MLP neurons of a small language model. Each row is named by its layer, matrix (gate and up: input weights; down: output weights) and neuron, and shows model dimensions 32-127. Each number is 500 + 40 x the weight over its row's rms, rounded and kept within 0 to 999. Numbers have three digits each. A neuron's up and down rows have the sign that makes its largest values positive.
After each neuron's rows, "fires after" lists the tokens most often just before its 100 highest values on Wikipedia text that the model never trained on; "fires before" lists the tokens most often just after its 100 highest values on Wikipedia text that the model never trained on.

L6.gate312:489528548488521518498488475501464521550490471518466532468527539512548463521483496443517450559548482496491492473532430495536486493415546559482515475570500569432459466524529478481580496497475532509494446445507565493451462492469541444497502527477500451465547491520498527510522505536538475447
L6.up312:560531492498507497460459509466526488487491443498472525571477487506502479477467538511575441498523471476506539490522543442494515495520550484511547526526560554535505502498505517436453540527401461479414517506545506447491508485594503619551470560526565532398489450475444561486447531483560505475
L6.down312:489546517422493427486489576503507517435536473535502477578448549482482519500565533497517516414426504523433422536488451548510607492520435522522463541511520447524548476412528448541485501501456525477458488525515502497519521529537486444450394498460445526500472473504541501530526548562577477487
fires after: " 0", " 1", " 2", " 3"
fires before: " 0", " 1", " ", " 2", "\n"

L9.gate412:532553519434506534515509501546479496437528515437553494500494491508473470450536562451536476501485428451507524511533505520570442467490432550544515434507552546486501491476484530468502513461518487542475533507526579494518557505497464491513423482472572526447497550488531439554432504518562472451
L9.up412:500477485493460522517559436532453496445513510469533519557533495458529482589466518422548532529522447498476520521528498590462468388571489544540446415503515532451503563527512542482508501490489451473515520510493510538516445512510502494480363562461470524428503528534482484472479476491489544500
L9.down412:477517530417529503501435581518518594493501517399519504473568478546483562423525526503484472443518477490440475447488449570492487484517504492442501506437504545445519517463536539523427514505485499504474515528518529548500460483544525476511526456546554471472496562439506506548426462550526476525
fires after: " |", " December", " June", " November"
fires before: ",", "–", " |", "–1"

L8.gate313:477525530525485494525502549463527493446523460454562481480519444554446478493503503475489474471507447468542485554441486514538492473484422523543475454484485556488473497531486531435490587538506520556615571506477490558552459532506531455422486432460503549542508697564536484500528451516394529516
L8.up313:454453502421458541508496499532472494546514548452418554519494506518540483567530460481494494489531505408486492471516522543525459475397486563538490532462534426538541550429543526500498466559454434493526432561396465513514529494572480486486485552507574504455511530535492506466468469440509535439
L8.down313:503539516508512463500522463535482573490530524619491577486520485477456465486537502465523479530516434483539498423476456428531483470519568489498497497459521556462438462400469450454554544495502572535585483470507566503518508509479523390510529484518502440488535655530466493496503470501480513535
fires after: " |", " November", " June", " April", " May", " January"
fires before: ",", "–", " |"

L7.gate461:493545559530538464449459502486474459551503468457547431509517547527493457504520563454425482396519468535485522538536444523494491548555460450505520563494426465547456597519474516471445451499529491574481514484496559560529557505498484492507449512500446574533529507528479516519508437537498458470
L7.up461:499495507553501461567512475552547542531493465518423527465438528501503537490536514476515490490478514537452535502544537547459516553445463497566569470511518569544493553489541493599426500473416497495486483482520442477557563573457487500490540433549503538436446521464510523511508490533504530467
L7.down461:486509496456526500485460456496444538475519441564517516476421519514481483448498422432500514486556546456462535459517484498524545516592493512466520473555536512474510525537468469499465524476546491497515495520530502478578501565502426498551563532467507478503494401506564554526505450444471491525
fires after: " ", "–", "7", "|", " 1", "2"
fires before: " |", ".", "4", "7", "}"

L7.gate438:526458483526508467508438485517540471469487418534471456503494500489494500509408469459514512509521555463502532474607563482500525515538485451557565497495539539481463523424497501523527527514525464560474541444474471524567433522496545570577465447462509515543526512443523558507468452535505488522
L7.up438:593464544487501534502572500503527513470510505582478552527474473547444486482458457435509554487466513465475522496531454576466513494488431439501467522562482502481485579475528462558457479468489479521517445427457451552449531519503462535589527544552491473456486469466517533487441485452562513574
L7.down438:510520535509539521401609526519494535478496455519535481472539504461439442503508528517489482528433508499451530513539502516477467548511488500451471493457501553577437529559483481412482517494472446531429530517547478564546480451504499440518533530525441536474525556483526555488503499520556421558
fires after: " ", "S", " (", " km", " 1", "."
fires before: ")", " (", ".", "°", "–", "C"

L8.gate486:551503546436436529466462487507425498564440463520441482438420505469493507443453492447530536567468524530474537505506441522478517365475490497578565507524514522441473520517506513450494488497427503522483434545495572525488526408574500508529518480557512566453466489474478489501529488553555529566
L8.up486:566512409553563529439474570491463525492538515534528556481498484487551499498546476441479471452573474478442465469519435494511566530533470495503384465516548538508548440500432555388529512570528472485482464502508475538471442597517506467554528531546517485507477507520513508492473501455552546496
L8.down486:483508462471456503557458515496495481546512461458520540452470479450547481489524515485483440524494441481438475569478508543534553441496483509517462494476529507474489422507413496597476460452473473568450409519536534513492529573512529425519460534461508509574468525528538510523445423497580475546
fires after: " 19", " ", "–", " 18"
fires before: ".", ",", ")", " (", " |", "\n"

L7.gate503:565532544453450450564457567531552479487564570585498539532481523460538517529514537488439458538511490550536493573489495526443499507547464534453491485485467466501538514506487548453553519537513546540580460506503478435469537528575503498452481494509538486517463431454497470536487506459522559443
L7.up503:531492511512502511497466546491528490567516479525437526524527489533467484426505488468435469455519502487422440562600467548494503495551559391471508558551531523437538483416520536430482539487440484550568491522515423495534552470526554462546492439426534487418541479477498503554473459501519547459
L7.down503:565501513525502554556509440494492471512525544498496537542502465461472530561545402492446480451468542518490518433527509523438503494488496512503526486582475505516478508477483463485542494510518446499461453509469559525441523523433600461472455573503441484482504532515515448461460466503484469534
fires after: " 19", "–19", "F", " de"
fires before: ")", ",", " (", "t", "a"

L3.gate433:490515430486484513529525531423409487464501514488544472525531527407501393563559463549652463473485517491522449455543508508526475537545455481497470453520527488553472503544526495536530493454465471484473528516551534464494517488500541501527495497519519476494458492417444532525483521446428478503
L3.up433:507608470499498504501476467516508443494484499552447511469462539505488436529471464535464437473509501473631495488484509544478397519552475572543481488463482416492523458612470501473553493476542491481459506494531494401531484496458515501517450491456505425464400487477517565520514486544418542506
L3.down433:497497559489553548572559462505497517483569527564444501508458523500501534515491447539517485506587572546471560514530532477534460535500466488517475520508473463509444471579482533544474452521549487457469470506578507469414488509435484567490495498591480478534535502459478443444522511514520470499
fires after: " P", " V", " K", "K", "P"
fires before: "li", "lic", "e", "la", "st"

L3.gate326:512520585450561520495472491455517470545506557473469574571507485497472563483467427474518491474488502474445452476523546523574515475495493479414473569451450522497600474457514469472507544514465474575483505486459486527488461531523540485504579561512547450564556520486459515548497544458562554553
L3.up326:473556508457435546548475556552468433547470479542484493483498540497427553494548465424487481502535472513507424512527475539438402480527398538466406532539556549493461480459497534513456477535469530553583520501405565526461481532492489564543513528532509517486473504493556485479539421515520494553
L3.down326:504432607471477525509474439525522483444511575489539508455490537496580557428479594447515474488551530524544487572521527503448496438499529452524523508506470495487529472530521532478515514505486547467437560440506416501471428529537464431499496482480541490432510502497476499530447561517512566504
fires after: "e", "E", " E", " He", "ve", " he"
fires before: "th", "ly", "s", "ing", "n", "ed"

L6.gate372:503536514502553475445615469461513494511603514498501497573448470562483496450431527424448513571451508473508561515607441561488438508498497535561537445483475526528509572490455466471478561474489521501543497545536470466540558501477485530557519472496494485493454567488495531496524502451537543574
L6.up372:495508461514540465502468415541547500506462453467511493544510480501484536486514483504575491528481496455511517538601537512556444514491539432645591416576437524505539485491491528477513465525500539539525533586517508525527481517522497489456522482486478494540523543529534434499485476508553539442
L6.down372:475522492479567526474449571520483503551479541555546584519550503407493521487430589477467525454503504584529516491461501544505485526553533458529564541438496560588452520495476475570535505544559471523545526527461519433569496505495520506554529526459502445428463548516547533523527547488450514530
fires after: " ", ":", " 1"
fires before: " |", ".", "–", ";"

L3.gate388:516510528518503522493470489558495522442456513493478457562469468451532545508480503530424478479488482491573489497497504483567562450519480513472490531401549523546531494503519546503482568442488494496481570467490580546539514513429453512486509458408452514488471527504563480501570510441453558540
L3.up388:513494487537643463496478498487546529524499518500483580512455493551501507462462521518429487531527545545520507501530524546527529439478528450521500445470539565492479536497420500440481497455514579473459517518501533486504440466594458463577616538532477519462517467433475476496460420506393567450
L3.down388:514501481489469519571470473451471473438419517543460509479557443612465515501529440461492446475556546508533486573487465553470508511498488523639470505436512515514463541511543474476485522529442500563548500487428486500415561521498483498471530434399455442591495526481498477538538485492490496499
fires after: " ", " sp", " 1", " b", "′"
fires before: ".", " |", "°", "ce", "ke", "″"

L3.gate215:426503546462484480493526542482461561548515485559480510480451491456500459489534430470533479469470506441512468557492498551482581536454524479479484462435462443505511438552548484540487455448434564490530462487480486477491526441561524534539480516541488506490557535431463575569438503405507498526
L3.up215:516510545510480518524507551575475528551467507580504580435448504473505480422480474467455588451563545512517482523566499508522528551491564431432536464486478421531537460488577523551543551526527452473514529544534483534525456506479552473432512501502521492521488517505431462449493497465542480511
L3.down215:510467507510526521499494504531507489508494496467459503576581502509468504415492473430531506455483430515456385494442507524524543517552498501515476504468396496486462451525432438456487468481550478533513446509477543556518585534555486486508528506546491490520478517472529585531551517455545544552
fires after: "20", "–20", " 19", "–19"
fires before: ")", " |", ",", "\n", "–20", ":"

L6.gate101:546400506497516414500521492494427469555532537524477547456456546496479453492486465534502442471497519523476497482569461548552465464518552423474466443490450499526513491544545578466578503502477535561488518551593494537546441481537517440473480474503476479508531516537399525499514536514494494421
L6.up101:525557491488521479466517514523460549518600508472450510489419519524539468470470462526498465476535532483486564518498528519539550508483509550458487483489469443472544412427488523371509493527517490493525480508506535516509537476488449450586554538465487527432477468504520558492498493447520503540
L6.down101:541483499497494460464503514507513463500538476456598510545559529403531517499439416440473448432559491461429463475522563541472471541444465574556474524501498535512509489506461539545524529520496548503477537512442546546486526454485504488433532494507520503542516512503484423521577478554551432484
fires after: " 19", " (19", " (18", "–19"
fires before: ")", "–19", ",", "),", "–20", ")."

L6.gate14:480479458496451503464483524480469558469540530533505490537498470506460519453464490543545535442456541529527420480539458473594539480520543501464481460503494506457501483481504488457564426584546543559489487456484480489474516518510489518494526522459618487469550479497463501571502521467513491413
L6.up14:492514494537470529445440441472524477538488504460467513490449488525491518512431446466538595520510520541549529467441507479521423498476618534447467569555491502547543499517548468583474519451563450503454456467541550461524491522508544511482515546523471534493541490458485576484511513514548583502
L6.down14:508496514404477485532509565537554536462496422412491481502565457485529548495593518478501457473536563574464469457485510525514533523518418523553463418471408515477506506453561479484456471588494519499516473518587485541475520521509478548514542520416519502469487490470562489504467534441511430520
fires after: " 19", " (19", "20"
fires before: ")", " |", ":", "–19"

L3.gate536:582500482487465472479472509515552459451531546530500529557520476507473483498493512482409490458553522434475529510571486534535436502553498541440465508426524496501524438546525575479512544436397545503446488504427536569486484443488442572495543559453509454492460521480541509469420514467480518586
L3.up536:501533552482525513422466537451507521529535511585542521490525466525527541536587462530568502464524530537492504458455475553450502551529497530511520513521509546504483470534498472406499560425447523502444546521569420422520545502549487506583521552543527472417457531520452523518531576483488485525
L3.down536:435521518536513481558500496557524561578421491471561455535475521447533553497470523542488495521474560534472477500523524493499575468442514434563445524585512528538486497518489522539484537567531514459545473537452607454493495490518512566531499507520509518507557514468457452481491449520506568506
fires after: " ", " 0", " ("
fires before: "\n", " ", "le"

L7.gate54:549477446542545517423528479491423506492515453412531478512447519439522494429563472588540555494483533454441460563451531523483529537434538461531439505460530471501454449528489492473542469523508466535503490553499545425521469521490507493471487543471504519488507512493523536489500581532483546494
L7.up54:493463491578483498470451475498508465554488507427493465556479486494437439464543478536543479539463454500541548473496570561463540547533534443501506511518534547594590484510464484484516565534491537489468435553607511469578465501545526444531520443538532512521461520508487463407593489503488471468
L7.down54:522510495561517504500449491468515477478394577433482558521514512425523582488500508467515527495578485478455517572489503491501520527534516584506495558505460539418480448454450514503476526476500566524548497461460477502481413569441510504466463517501527487526438570455465478545587509518469460521
fires after: " 19", " in", " and", " Mi", "d", "s"
fires before: "s", ".", ","

L6.gate6:491531564464609426436587471465551443455454475545540505479529516525513529497516463510513551571522501518490460487530627501503541502485562533587449430424581489547494474551567570551563477487431424537498545517415510554536524527465465438492483533481497481511424511456487406489490570525523499424
L6.up6:515495509426534531532491541568510464498494498429504464532551484496472526554570470484477542525460524445499501474478462508538474474498467540588459462509495469430478518443470527517582554454474501477531525525542417529497499492556455497435507463521544530492480574604551476416470477462566492485
L6.down6:463557438509430508570457465498551521488480528493476483466495526463474503565471496459412473509461528530494523542528488479454484438528527452511494558514490502432514428541469518561450490464547562432567538475483506426536470467528657527537509556517512486482505518502508537527546461505493581477
fires after: " October", " April", " July", " February", " August", " January"
fires before: ",", " |", "86"